Part of a small language model's weights.
Architecture: rotary positions, attention and MLP in parallel, capped logits.
Training: 900M tokens, 6865 steps.
MLP neurons of a small language model. Each row is named by its layer, matrix (up: input weights) and neuron, and shows model dimensions 80-175. Each number is 128 + 24 x the weight over its row's rms, rounded and kept within 0 to 255. Numbers have three digits each.
After each neuron's rows, "fires on" lists the tokens most often at its 100 highest values on Wikipedia text that the model never trained on.

L7.up926:181122112166121129173166137146119135146157155144125127129143108147100123148137129129127149142127149118155093139112089116141149094067155152127126138144156130157138077124127111140124079087101141089164128158066132150111117132104094155104160104149079128150083144177114125147131119133102075165
fires on: ",", "n", "ing", "ed", "),", "%"

L2.up55:166131157163137140142181161144105126128159121124113144112103126129098129134127142155116169127181100123135134121124099117127136120088127136089098165140113102133109099161160119157137141122135121098161150171172121145106151154121088145115151165094094167150139100134113170132157162139139142133
fires on: "\"", "ed", " \"", "$"

L4.up421:131134132111168139112137113136134115113127142129140125099125125153103136108099135118121132105112110149172126131105120115106105096137115148156119092113102155112145177126154170181129149117143079145152146153108137124157101107164133109136109120153123090165164152121098134127123135187128156116
fires on: "id", "ing", "ed", "cle", "able", "es"

L10.up46:123167185137127172098115123117157145146175109101155185173145132127148153099117141162123119139150105111114136141147113101157109120121123099088121151115111088150169140131113104096157098126118126149128107149139127132101177089133126131136103105072116153152104142122124108128184143126132122140
fires on: "ult", "re", "ion", "ru", "tra", "ed"

L7.up953:133134138114160159096129150129099154140110140133153133119087143093135140110121120092153130148144154165098097134124130091123115099140102126179100137133147109142137137104137122135090130129145142126110161159095145106112135115157155127137114139104131112109168115175105160186133148145161159140
fires on: " |", " A", "===", "|"

L4.up614:171134128160112180089137123170109157167111118115181130145100124134123110159111131126105125159113147172171142116141131086153119123085075136088123084142101128118142119140159141143160147149142106121142143155090108104142125096153151130186104111136104145136116108134124121158145132121119170114
fires on: "in", "ation", "-", "ence", "ary", " life"

L4.up850:132123157154099133096100113144120129198172127150141152166141169156170129120107159108133134153136101093121135131147155106119102114112119104148122145109131095119143077147122128122136123124165103130136146165165121136097134093140123150133108118126117147152116139144079133137170143130172134135
fires on: "ine", "ent", "ion", "F", "ed", "vision"

L7.up661:126157166114136136128169093144146153106126124149125139138147157081094144131105121131148139163133136098131116148108095064125131132141139142114156104161161136098169142146110141125168164148112119100135174098160112081128139138137151150116143164151137119094125137133092097089130147112132128106
fires on: " |", "or", "ance"

L10.up418:156155124113141123109144114128136170126130162144129166152117142122098140140166116116147136150072193127149130113099147085092100100105097154101130131133140129132107137139169136157146127144130123104133126183122077122134094125111107106137149104132126149117105145132128140156099102108115100126
fires on: "lo", "d", "T", "an"

L2.up1157:152147158103123082139100168150122128120095134160154155143163141108128138142087139095098109177136125181135072155092120165103111107099141125144118136136178098090135144104106115145147119138119152105132150134136062106149094151173132130132185121103142138107096126090109111129134114095115141164
fires on: "ma", " Ma", "mo", " of"

L2.up377:139120159103128120108106133117131173095145105180097156140117104149110142104121115117157172112143124108164089143119093095143152096134178131159102116131100123105130132132139100156113115118100160132133162167140117131104156070129119102154115091114086129158121121142099116162157180148139131163
fires on: "″", "ing", "ed", "====", "]", "---|---|---|---|"

L2.up922:160116121166108165110151143110116142123090100143183108112114100153146182150117125106126106120139128126139145141102098116149087100110116165088111124105115106119136125193128103128131155110133105087130127141129126119132155143156125130146088131105104118152138126142132111155156170124115148132
fires on: " El", " East", " South", "°", " North"

L2.up89:111117110145128119166084099109098138135084117133142133115085142104101088084138211105169135155169147118147135107106143140178081129122187187116095116101132161087154188126150125134176112111130130152108145186142081134119105130161096105135119146097136115102139101167119136103163111121175173154
fires on: " area", "al", "l", "s", " national", "e"

L10.up1357:143132155172099139128130132101116162119135138157158136101146149119123136134156128098137113118154131085184082130139128147172094108136120117142121112147126100131027128143129125138150141135127123117115123141137104117114133138157152084163113098063157145138120077143085096147170119121135119104
fires on: "al", "o", "el", "view", " per", "p"

L4.up1535:185128149071154143119126156134111137112135131142140140105137133130134148123140185096119151111149135164122109172135123131136142128099119164105109119154127053109152121136126118114127134102127151152188114143138138089116110107128133110123139182099130121125122130136116178136138159080125143170
fires on: "ra", "s", "-", "sh", "an", "and"

L4.up1489:140143143069110146130126120128100124118081145128126157106146091130104111115131169091154122122115129160148095101148125079095154099131132143133129117140176074126123139129114155105120113131146085100119086168126115109106154066166142110131117158100124100166112153133123126153152118158104166164
fires on: " –", "born", " Best", " ", " director", "-"

L2.up992:133144140071126187118129123147133118164031120136114159099113133112109141159117129100155125125131097151154099124111136085154094109137116145143119128162109149095098156150149148136115151152143110106151151136121120112113134083134107068168147136083120118123101145185138118157153131145132138138
fires on: "ing", "or", "ual", " official", "ator", "out"

L7.up599:121155144125122143156174133120095143138113086117171110121137138120126123111106157138117119124154106115145093128095106133128141126122126117144115116111122091066195142139130120142108128118132109110126136141128160083122140113164095123151123099099125126132082147150133160117154144133136130127
fires on: "ting", "ing", "st", "ad", "s", "|"

L10.up147:164162102117109135112092135125096128115084104133131152091112103137174075096141083128098137098129113119169139144115061146148106098100161096139116098137108132171124135159118099146071123117091117139127094132156132092134142142141145186140127104129102130121131131095137136096135166137137139143
fires on: "ha", "fin", "a", "har", "tt"

L2.up264:163150144115104118093137148132083124149101181173145158118174160177128121104079116138103135138147157122157113163106114082121161119100135172184105104141170128168118129111161067126126175103130105093150139184110115128133128134167123141155134154140134109122161105117084167104158130147085120123
fires on: " during", "ing", " due", "king", " of"

L2.up1212:154141134135125137113114142132116150082134134163156153136153133120149162131092118117133186163108162137153124103099133102157132118120111192160131147154182095178132106145106142129116140153140165120128140175093118092106131117111127171160131130104149117125188139120074146128155139148147155124
fires on: " back", "ing", "king", " by", " to", "ed"

L7.up557:107155176100131171125118132150121136140116120125111171158123131135110137173117143136147143143158146172123119107117110075124101095144166138118110136123141128105126131116132131108142133116153150099107137166135109144099143153137117107132115150151122131145154110128118133148167136057125173167
fires on: "ru", "re", " Ru", "ü"

L10.up978:178101131162112136103183141133104131111107142119173096133140137110077161162143137119117116130158120130143116136169149110103089109113130137127121134122144139132136101112159119132118157147140121108151095131143111124154119116113139128174104096115142140109134093133106131125119134121178102111
fires on: "A", "y", "land", "E", " 19", "ist"

L7.up268:141157143089144158141108150130134134128117148101135129165108135131131139162099119104132129153152121116123100119118141106121130103105133158146126113127169123104135143102133153165111127125112139082165139186093078147093134122132121176163092173088118147127131153091110169164103097176123169129
fires on: "r", "y", "ist", "ous", " his"

L10.up575:132116161109161140172150122110163147093112173126126128102156153129126115139156105128119167087119136149164086116167137122120106133092127095099112123127129101142143146155116152133134133104144102113147130106136142079161144105129119204143129108139091140126207118096117145147105171123156167102
fires on: "t", "re", " great", " more", "ed", "ted"

L7.up567:109105157125144099149091121176132105078165153128144124131116116124095138116135143086153175140177116195147084151116105126126113126091100171148089071110117138134129159135148123110117140134109136129109103107105147130116138135144101131138154135127079127133110118123140116191111166101122142140
fires on: ",", " in", " of"

L2.up1436:123129135124126137139124145073166166150135139134109149107144114133159136138128144116130130162143122140156072145109092089161117097137132121147113088136118101116105095134120105128120118100121131089116141157114105183142155085133089158125129114129111141117132115175129136108182165143147162145
fires on: "re", " po", "″"

L2.up304:139094166102126146144121138140139137144114097115130165096182108111148125107110105136107127177144164162170110117132107123128124101141100168128128060117138109133139159167079108097130147153111131113146118145119103102112131139143108166143087128116128142129168124144072099142183149130134136119
fires on: " same", "st", "t", " following", "he"

L2.up77:138139166110119186111096113105100125102106115108143174101133167135116094152086160115162173111123120125169099182150142125146073143135157134110110163174127113120061083160119134113103157154142103100117171121101100112113089166116091103129135151144153075111188148143131155154105138128168129156
fires on: "ing", "or", "ring", "s", "t", "ton"

L2.up183:081129112126114146176142139106141119136110159124159137084123110150137161129161167129123150132121141124149114137084144156150099108124104128162073153133154125131151095147112108093167170135159173099143113139130136125110145085159092139141108120113156124121161135156128122123153125145108133162
fires on: " to", "ing", " ", " of", " the", " by"

L2.up531:123128150144144119106149154168159143147147133124161144090150112165115157146137134144106150163159129166105093141103106125118094104100108137138105098131146095094124122116146082110171118157109148125137152173102127135094129148137109093110123126130078145158109116077145133134124158100124110118
fires on: "ma", " of", "f", "ne", "wi", " for"

L7.up542:124135124122097135151168104115128129176128126173161155157112119122144150110126142121141129137129165127128131177127118117117115103176127137167130112137123166114153146159127101099139124096117120127200178151121136113121158098116106126091140114125127159136112101128114170126120115145116140142
fires on: "al", " Al", " Wal", "f", "lu", " S"

L10.up137:169111123048105157115133148133092115146125143137117114134152126152131116118120119151148115117167090190156075145131143135107122127083129180092116064117164105112129139154151081143128109109139129157144093171100119127088139118167161116135118132118154085132112159081164116169117129141091139081
fires on: " not", " ca", "-", " Co", "is", "oc"

L10.up282:114168156119112117142125153115109145165094167165168110075147106113130162141145179132116151131160147144168080144130122136139107112140140179093085112097155118074109124117134153126143149113078144115175160163125116127106118123159068144114077141115129128091105097127103131141115138102142101134
fires on: "s", "d", "k", "ra", "l", "n"

L2.up750:160133126107131098103110172113145147096153110140140155093153120149141125138120160116124130155165141156140083149105107129136079119133119156153084094110137122114088112142133124093111088139169136091103140150144122110132111140138149118153140116147149119105124100098119113127129131115109182087
fires on: " ma", "ma", " Ma"

L10.up1244:121145131092159106116109096186099139093137148136164109154130141108128150171142089073118136166159201113111105116138087095122099105100113130133138100122123114146143116144138080168148156145147116103168117173118117135101179126113122115125107142082114136144159129121128152157109162124087148124
fires on: "at", "ar", "y", "ist", "mmer", "und"

L4.up1221:157162154112138107115145136128122178166123109127104163161108108154151134143104138163125125159130137134158073142148110119139162124133156150101122102105116128130155115164174110151135121097167158099133115162117114114101125110137118147092127109131151128132135119094112091151149141127113176151
fires on: "==", "-", "==="

L7.up1488:194140159140113138090125094176101103140122112132132173117133162104132131148133147090166155136105145108151149171143116131111136118116117131159099137103114150126139167129144144127129124097158116169143149114134111076147130115106113167128088103085099117120159088126151148127111132139155140101
fires on: " |", ","

L7.up1350:193182153077157134104123147146109163120118106148117163132112139096134134108085143139133120122125143124124139178139121089101131107127121138106131070124142108168123128153164107177097108104118119120151136125090135101133123110147127102127088147133159158130157107180104190138116127138187142095
fires on: " |", "==", "|", "ck", "s", " family"

L4.up74:134153110120129124158145135148147131118091151170156175099105138079155117113144094140092165122094092128115116172141113119182141125147099105135131094121096114112107145157145159128125150134158178110149128143122107081133201120120104165153091123127109136118179070090080152165134160109131149151
fires on: "ic", "ly", ";", "ity", " been"

L4.up1115:144133140079120113120130124143093188150175104132118154120134117137114131148050107119089105133114121165129052115100094114154135111123135128125121141144132108130104126118146089124157142152128147142141134136151117150141126131097071108102146157149124120137110141107171097121152160087104113147
fires on: "age", "y", "ur", "a", "s", "c"

L10.up748:146133142141098112126096152129123145201114128178134097103118114100119110137112168176098162093147130149122135153102131119105105132129097138125087163110135096115156110107088117141142108134118146105144108149113114143140165095114121127111110118110121132123145112169091093163139123167157092165
fires on: "s", "ist", " to", "k", " May", "tic"

L7.up656:149116098155119171110153131136102137112143123150125166126148116128122123119143148125127117105112117154151044116123100160159094111113126140139099094131101144114151154135128115145125134085141126142098133119119141157060135116140128096129125092106111168165107124109092124164143122141147167097
fires on: " ca", " pa", " Pa", "p", "e"

L4.up442:144119121144173125134130115143113140121105141135137165122178126126135155088132107059147105142150137141148148169110149141135136110104160164105091096163127107116143161158116167162159102087154109125143128170156103141120110153120098153118116088132134107116120116162126116144157118102121121121
fires on: "k", "ak", "ad", "ck", "ig", "te"

L4.up22:134161164105115126128158116131139128117099134155122122120194140117111104130137150163154141128159107174160093150118160129167121114102149163113119124148205130132125128146083094112150133129128100118129055141163117130124137131131107123143122148118162128107156149127103148103143126126109113121
fires on: " to", " The", "hi", " of", " To", " Jo"

L4.up591:125155174102126126111115127141142114131121127171162127122140128136118118130115115103144151170130114138170094168085143100161137140139124184132096045123162108101126163140161068157123094151098142163137150132079128150107128113166117151119132195114112152131148127110116158169140116100150123149
fires on: "ia", "ab", "la", " in", " of", " to"

L2.up1053:170112145141159176109138158093137128116101139111123143097143137156101116153116121085128130132150127111169133121096119121164160112129114150145119098125155074084156126118110094161138178161170119125163170158131155136125113091157124125114079121051120138120143146129153123199120113161097155131
fires on: "ic", " its", " film", " their", " 19", "k"

L4.up113:124103147110132122144140124178147203104124142125155101136100120169108143136133114108128115134125119140194101143110150084104110115129116150110081087133118102102120134120144095130132144144132117078152115135118140147121136120160155133115150125134129150128127119095100163174115143149157167142
fires on: "le", "er", " of", "st", " |", " "

L4.up4:162130141180143153194076095149121106157151166116188159130121145154149136140157146125157101123171097155120146175135151128133116104107153141141107124123140083128083152137138148124159143153161110129111154147149050113112109086128128172131103078166105136104137130152131117118110121149174137114
fires on: ",", " Wal", " same", "k", "ad", "ak"

L4.up180:155158123082124105180178115133104113134101159140116099116133122150127130125088097174129121137104117155168147110098171103131132116174146198164086113143181135144144106111105124087122114150157074103156104143114121139142152118144088147155108143093101137132099140160110104145117124179120115084
fires on: "-", "o", "–", "age", " −"

L2.up238:147127123144120114140155099146132126138156147133136108131136121182148122172139120132106158188124095158129139126109137117103144126103140123081111127151151100124119118103178082141147102124114109159174155124074132083121121157107103178101104106153112159132105118113152077133128113117111141129
fires on: " |", "s", "ment", "ra", "er"

L2.up599:129089141150118116130105167156101162127103126129149127136100176125144122141150130095092144122184085118108117130118159122132160123126169149156119123089146131097089140135172126191132143138101071080103135139103094112140143155167122108158138142144130128139169095141082124168139158097137147163
fires on: "e", " of", " Nor", "ing", "io", "er"

L2.up98:092133155132127119145118132107103141123144170134157122066150134145147140130129172107120133143112147140167110130095165126137105118088113146143101118147186140108147171144133127182151106122124144113110146206149115143133138115149103135127141090104147110144152138134106134157147151123119139146
fires on: " to", " of", " through", " by", " ", "to"

L2.up954:101157145123139141145123132154109146132103163120125123125140136107101105117116123107091123134144127140131081131153115128128104101085122136123082138127114098114151108142090109096116154188114114104148151174121130140150118128117141131124180148123137151121176113140095122179147144154106132155
fires on: ".", " office", ";"

L10.up115:149166119088126116083082138134124153142095127132115131139148109142153143116141097132067143150164103130151129130077117087142139106125106103145141099112145119183131124139108114103137143096105124110171125175131046177086143106149124111131119112120116151106150119121097140165093155120151099093
fires on: "ic", "p", "me", "y", " B"

L7.up650:142149186077127088121128085127072126159161100131104147082131145163120155129124144127171128126144119158138122161146109154100113128180134148194106126132115118126182140112150102098129169115137109142144123116135119118201088085128131093143079146089097179114134119112125157132131111129141146124
fires on: " |", ".", " same", "el", "cent", ","

L2.up411:172090138129156167121142119121139145162117127132114187127144117152130147175146118133113161123133133125155129111108123122146122081135095157129151121073116070186135141136129149114145122113158181122160163189115092106114118134119115125142113099120120160094131132142094117168158123136133143066
fires on: "ve", " both", " base", " between", " around"

L10.up522:167168126123132131089143151138082147123114091101090174126124142131161155095180107140064146111110099141164123151123149089124179119124150140090143103070135053143115117151106150130091099073131128123155122138139172125132123137111132113129057123109153131150145175166089093158143136134127148136
fires on: "est", "en", "id", "n", "ri", "st"

L10.up43:175146116143158148095142125069096131175142123157114090143163134111106134150139106151125137115137114123154140136116087123164117108122085149089128137128139105136113101116117082100166124116152152152164131151131104119113196143099115152112144160094132147103109128159133108129151175135147145165
fires on: "s", "ed", "al", "z", "ar"

L7.up964:153119132181134124095137101119111132138160139136118113096105160166100134112123150157141124133152105106143119148145120123143098130116112120143126112155144103098169159096113146157097111112156135110111131121096153131157144110134121116132123120091143147120096162141132120145121147080173104106
fires on: "s", "ies", "y", "ing"

L4.up1390:165175146121099166113153148133127157157102110170114135136152139133152141124126105134078133122088174132119146123153130061160107119144141142104111130120141064159140111184108121128102136115142112119141079123158126074121137109125149119109080112091121166135158108074120101135124136099132162098
fires on: "st", "p", "est"

L7.up879:166129105141125135131137131111098136157163134140119154112151125129100160122106085137135180125164139101158116116082127102111132108121135135106096113152143135138123170163082108135126140139086131117157173167181111101137131132153081103105122133086132098132153085138126147140166183127128114151
fires on: "ing", "ed", "ning", " also", " only"

L2.up1300:129156131141172161133112163142123129133119142155134127104137147145105105107105104100111180096155076142118152156122108161103142122122140116131097139118138140107141154174118153127158136125183075104138132134132165079104183123134118137141119159121090128145132115142141132125177161097144153139
fires on: " such", " building", "ger", "dependent", "ing", "ting"

L4.up662:112132153090131138156124164148143123113130116124127157123180115110102111130079113154137128167167149126169084144147099116140161112103123219146135098087092129141139122160155104161153123136086112129160146119105135113098137134112113148120122114102110089097116153134096136125130138137122129105
fires on: "t", "d", "st", " D"

L7.up336:125128198132144103170150115099087155134109131151099155162120093115128132089123127122153157142138130151136124119135171109110156124137092174138096108141164110154139128110132144100102110135132079112123109104121138139075091124099101151112166163085144157184058155178127157153121118138123123130
fires on: "–", " ", "-", ".", "C"

L2.up516:119123161108135122168098143126104142137113152163132171167134136132139102116104120136137159124176106113151125165099148114122118104152115121138100142125113077116130123137142086126106155113118090129163122132113141077152111143127112117120106139119118147128113111093093159149122174155157136114
fires on: " ", "ing"

L4.up330:149089113160116197086117132091147122117114144120156173154156127153125121123146140151094115140175122151168152133092127136135141134084148125114136131139156105143098104131119138146115145102147157108132163168124118121115121140199115152109091104115142147137134126149141181142144178099129143124
fires on: "y", "ed", "iz", "th", "ing", " |"

L2.up134:152116112092120146148128142124140149120160136154149144119132094117148110140129114128111156112166092141159152150104116124127171090147148117148052133123112105118133146127123111143137126094139096131176146136146133141112122139126087109096107159089056125137158109136113121133155186133128151111
fires on: "ing", "ed", "er"

L2.up116:118128114161103129136147143171077139179091141137167129121113145129109121148134105132122130140119118113117154126117147101120145107157123127109123167130107110124107160138126125155116092106122140121158139151123138129132129101118103103110114135105113154112124096135150116113127125110161161164
fires on: "al", " complete", "cc", "out", " Roman", " of"

L7.up1128:106112119111123105148130138113115125108098120173130158123108144122123129134146168064143103140186130103178061155134122167122099112141110130107098105147158162124172122116129107121144165096209142115138139111102126147131137137159097129134159107135108116114150173125094152083161110128145127140
fires on: "s", " a", " of", "ing", " served"

L7.up314:155091171160133130100136191115127131139117161110129175134126132124119103129167172150103118121117105102150138132140126129117136135081119146164128118106150132135107112134113140133133179126138106143103124179142111121108165099179111118133133088129132130093119114130150130113137135122138152135
fires on: "y", "ed", "al", "and", " on"

L2.up488:160081142101121101086113130155151127138129144095142140113130152149160131109083100123138101169109125111143147202089150113118128107084127133165134156106124117123112125151138151159140122109139105112153164149147153104135148165138121120128130126143119134121159171165150167096106159118154103093
fires on: " with", "ing", "round", " of", "ill", " place"

L2.up801:161120144124105111108146103130146115130123142157140125076118146116138136117135131142103124119141159156148104151108095118132136105081143166106090102131120093108141113134168128114129131113090118139192112136123100070098136123162112091143104118132082126161086144116154135151127156123106135113
fires on: "ra", "am", "ant", "el", "ab", "ma"

L7.up458:139131136143128205144104131165134120112116114144078159126124175070089094155137134155141172167131134116153109159135078093110094140149140131137138093162123137147149144159120168152105101114095159085124164124112085118132149140148110149104165118109144125108163094128118100122148159100127131155
fires on: "ing", "al", "ological", "or", "p"

L2.up718:183103138081134115123086133154124133142105100152133122140154109063131115129072136103167177146147174124130118114140143093148156132127121192133115119141152096148157140135145092126139139098117162165131112140136122097130144118140139122153144124093129151124131150126151169144127150132137183147
fires on: "a", "u", "an", "sh", "pt"

L2.up662:133091140123086123078067124153107140156071098095104123102133118128123122109097153124130103178148129126181102145125120131104120106088150156164146126135147113074097147150095101128135121125126132106108133172109133075113138142136147124133127144136127134115139164132098154107099142141138153139
fires on: "ing", " of", "cc", "ring", "gg"

L7.up717:147140172148126133113134124107118147108118113134141138138135147152109149147122097130132163107143096111105152155146131072196132103109130126096132149122166115132136126131168116157167116147149101096125180154065135133130124098138135092118118112145128115131111116135103109167102130124075131158
fires on: "in", " such", "er", "ign", "end", "ated"

L2.up1412:165142158109138177082108177186156126140127127095157148110140160141121134134167145126106127194139163102120150124120127117113138094147083198088133130121119131145116146173140169142125158161126126112148135198137116099133132134156111092181111160105121149109146095091119126133174159146110153134
fires on: "t", "ab", "ation", "z", "za", "ary"

L2.up787:146115129155155110109117150137093133132108173125145100094125147162088114139121144104108091142120129103147122134113126151157117116061119146142100121135146133118111175114131094159129140149136160125144146145131165086126143096141128146131137109139111156154119112166091119162122119120085162122
fires on: " of", " to", " well", ":", " every", " while"

L7.up687:162126141149139145169124148119103121148116133156149123126158140111119129110108135090127120104172127158132071137084115123116137132107117190139118135145159087140093140181150095170149133162144137148125154185064131109139112135132121135139149144073167103152158144143106136117195108160100112143
fires on: " to", "ed", "at", "op", " of", "is"

L2.up132:145178135074135107168123112152129169122122131119107158143146115107121128126089122128130168142152157171111104128114129058078126095116150196112090089108165133141175103123145130141162099123111139109127123162130127140110165084112132145126100163105108145144133103132106144135143147102131130119
fires on: "ru", " Ru", " Du"

L7.up100:178121137131095196091105176119114135120126143139119156103133137104120126121143154128121164129144141151173140146180109127147085128124154114129132142148166108112161110138123161162123144117105113098136118164114078134079147136168113169091099119090118123130153139154125147153152150078129125129
fires on: "'", "ed", "s", "ly"

L2.up1423:106116111172108145108152100114091097147113124137167140105102140113124158129144132150156143161144119142124151099119144110139123100129093145133094153175129088085123170145141111152145163129125127079133151124092120119122117120157119095145108129131125118145141100199130111122163121112112154123
fires on: "al", " of", "in", "an", " Democratic", " political"

L2.up354:167108114170110139101127159139080145105117115156134143137115152146121130140126124097118142171130150114139113134126106151129177130152177142140082092158108133136095125128135149130107100141141126146112122139132104076133111143139128156163090090147141103109132119103114122131126127116138194112
fires on: " (", " a", "ga", " ma", "ma", " Ma"

L10.up425:127154139141144123142157150129080147136154110130142095135189176149085121180120130159153149134165118087121135123126105121137104114082129123128102173116131105151054167125097123148105136101121142143161134136133156127134132142163150115138126132087143143092137094133149143161164166133133155139
fires on: "a", "as", "el", "al", "z"

L10.up1317:124122137112109171166108117133117111118141130137113168109122129170174149157088187082140181126134128142186076150098094133148125113106102181189084109114136131111112130138173129121136124122134068122124082115115102140148089084184111143130115099098106095168091128101113106135097077150111166148
fires on: "il", " of", "li", "gra", "im"

L4.up1168:143159119143149170152122117137143112105116162133134151084147153122101118075099141146092109116145114185166148123126130119113103137102109097098135149110157091131140131135135135183106132144149090112124107143118149101136160077118107159125105123115146145125160133123134145161156182088153111116
fires on: "ed", "ry", "ir", "ted", "ó", "ough"

L2.up602:123120137137118149105098148130128140127127148151118115108121111128093094100137178127119137091132126153164134151132159107159151108101136172125128124121173129150095126166116102133153117087160127111113118132140065122121134155123115153135133162132151092094150185141093134149139186159157107135
fires on: " to", "to", "no", " To", " "

L2.up373:140143127135126099118163126150101189181124133133115150119147130139112150131094171122118107129145141159165089136136118125103161110120126116099115099164126091127125131147142140128159120110163165126147119147039109150122131112126092100090143135147147162131147157104113110149152103114113184130
fires on: "-", " is", "History", "=="

L2.up478:182137146146124159118094138103136127095115132108146147130188109159121075111119130135125117182154136136177138152098121107134116103130141145115111091115138111121079129186090102131119134109132109103154096117167149124163137162117126183151071127127101131092144153130107120175114166113108131104
fires on: "st", "t", " at", "ve", "tt"

L7.up92:123137127130149147180140116114123151150123117139134136115145116159124108153139142101142133166143125147117119129115146145107135120100148094101129133124174099151139109118145091116114140115127155113149140161080171126091102152114055123151123123162114117121098102152111105110166168123133102143
fires on: " |", ",", " to", "ed", " for", "s"

L2.up16:124145158119138135156145127177139113118120134163129119093113115133128116153103165082090119144099104154166067130110143117113134122104121115120110079123144123092147134134115111145144119125160158135086090123155159144141112080131110145137185111122120129154074120115120123157139123112113154114
fires on: " of", " to", "ce", "vision", "ter", "p"

L2.up61:217147125133093160116100110136089161106103138145142161123117144111140168114091113093149126126130125147184098171061136116116101111138117130104122154153127113119103170160141149167121153118127130094130149140113118112132165106111156122179095136113152093123136158112108135185124123110113182147
fires on: "or", "s", "ator", "ial"

L2.up1336:121147129142145130176140120149104114107095113113155119102119153134143108106098121161150124151119182133149125145122122135125085123089111138115111125118102070120138155166110147126130144141085130076135136163138109170163094142178110133120137122103118153111152151166136143132162144126094130141
fires on: ".", "\"", " because"

L10.up420:103169118173126168101091171098154141098149137175148137179143140174146135168122132108131126144146122137120119150138113106127117120142114127125148148129138074119119116138174117132134114114144118170156134144133141057108121122103125148133138125140130143132121070128147154148134132109124124122
fires on: " to", "la", "é", " time", "der", "now"

L4.up1393:112128119114100144161093155156105145142110077100147156146100120128112112128116151110111136120114147146169114120108143138107088116124157124081133125090116131117145150129093126117137124077137133152090095145169124091133122102174131106160141133099152140115073112162117105144155177113157171140
fires on: "re", ".", "m", "l", "s", " ("

L7.up293:106101102124112132098122141072126126099154103119132139125146103104105102126133207118115132146147095101150126160136149130107108113169122139157092141079128104109089133188110137142062133118123115093126085166156122138145146172183157083131128103120135136137145130120075107145149138140128151140
fires on: "-", ".", "_", "\\", " lo"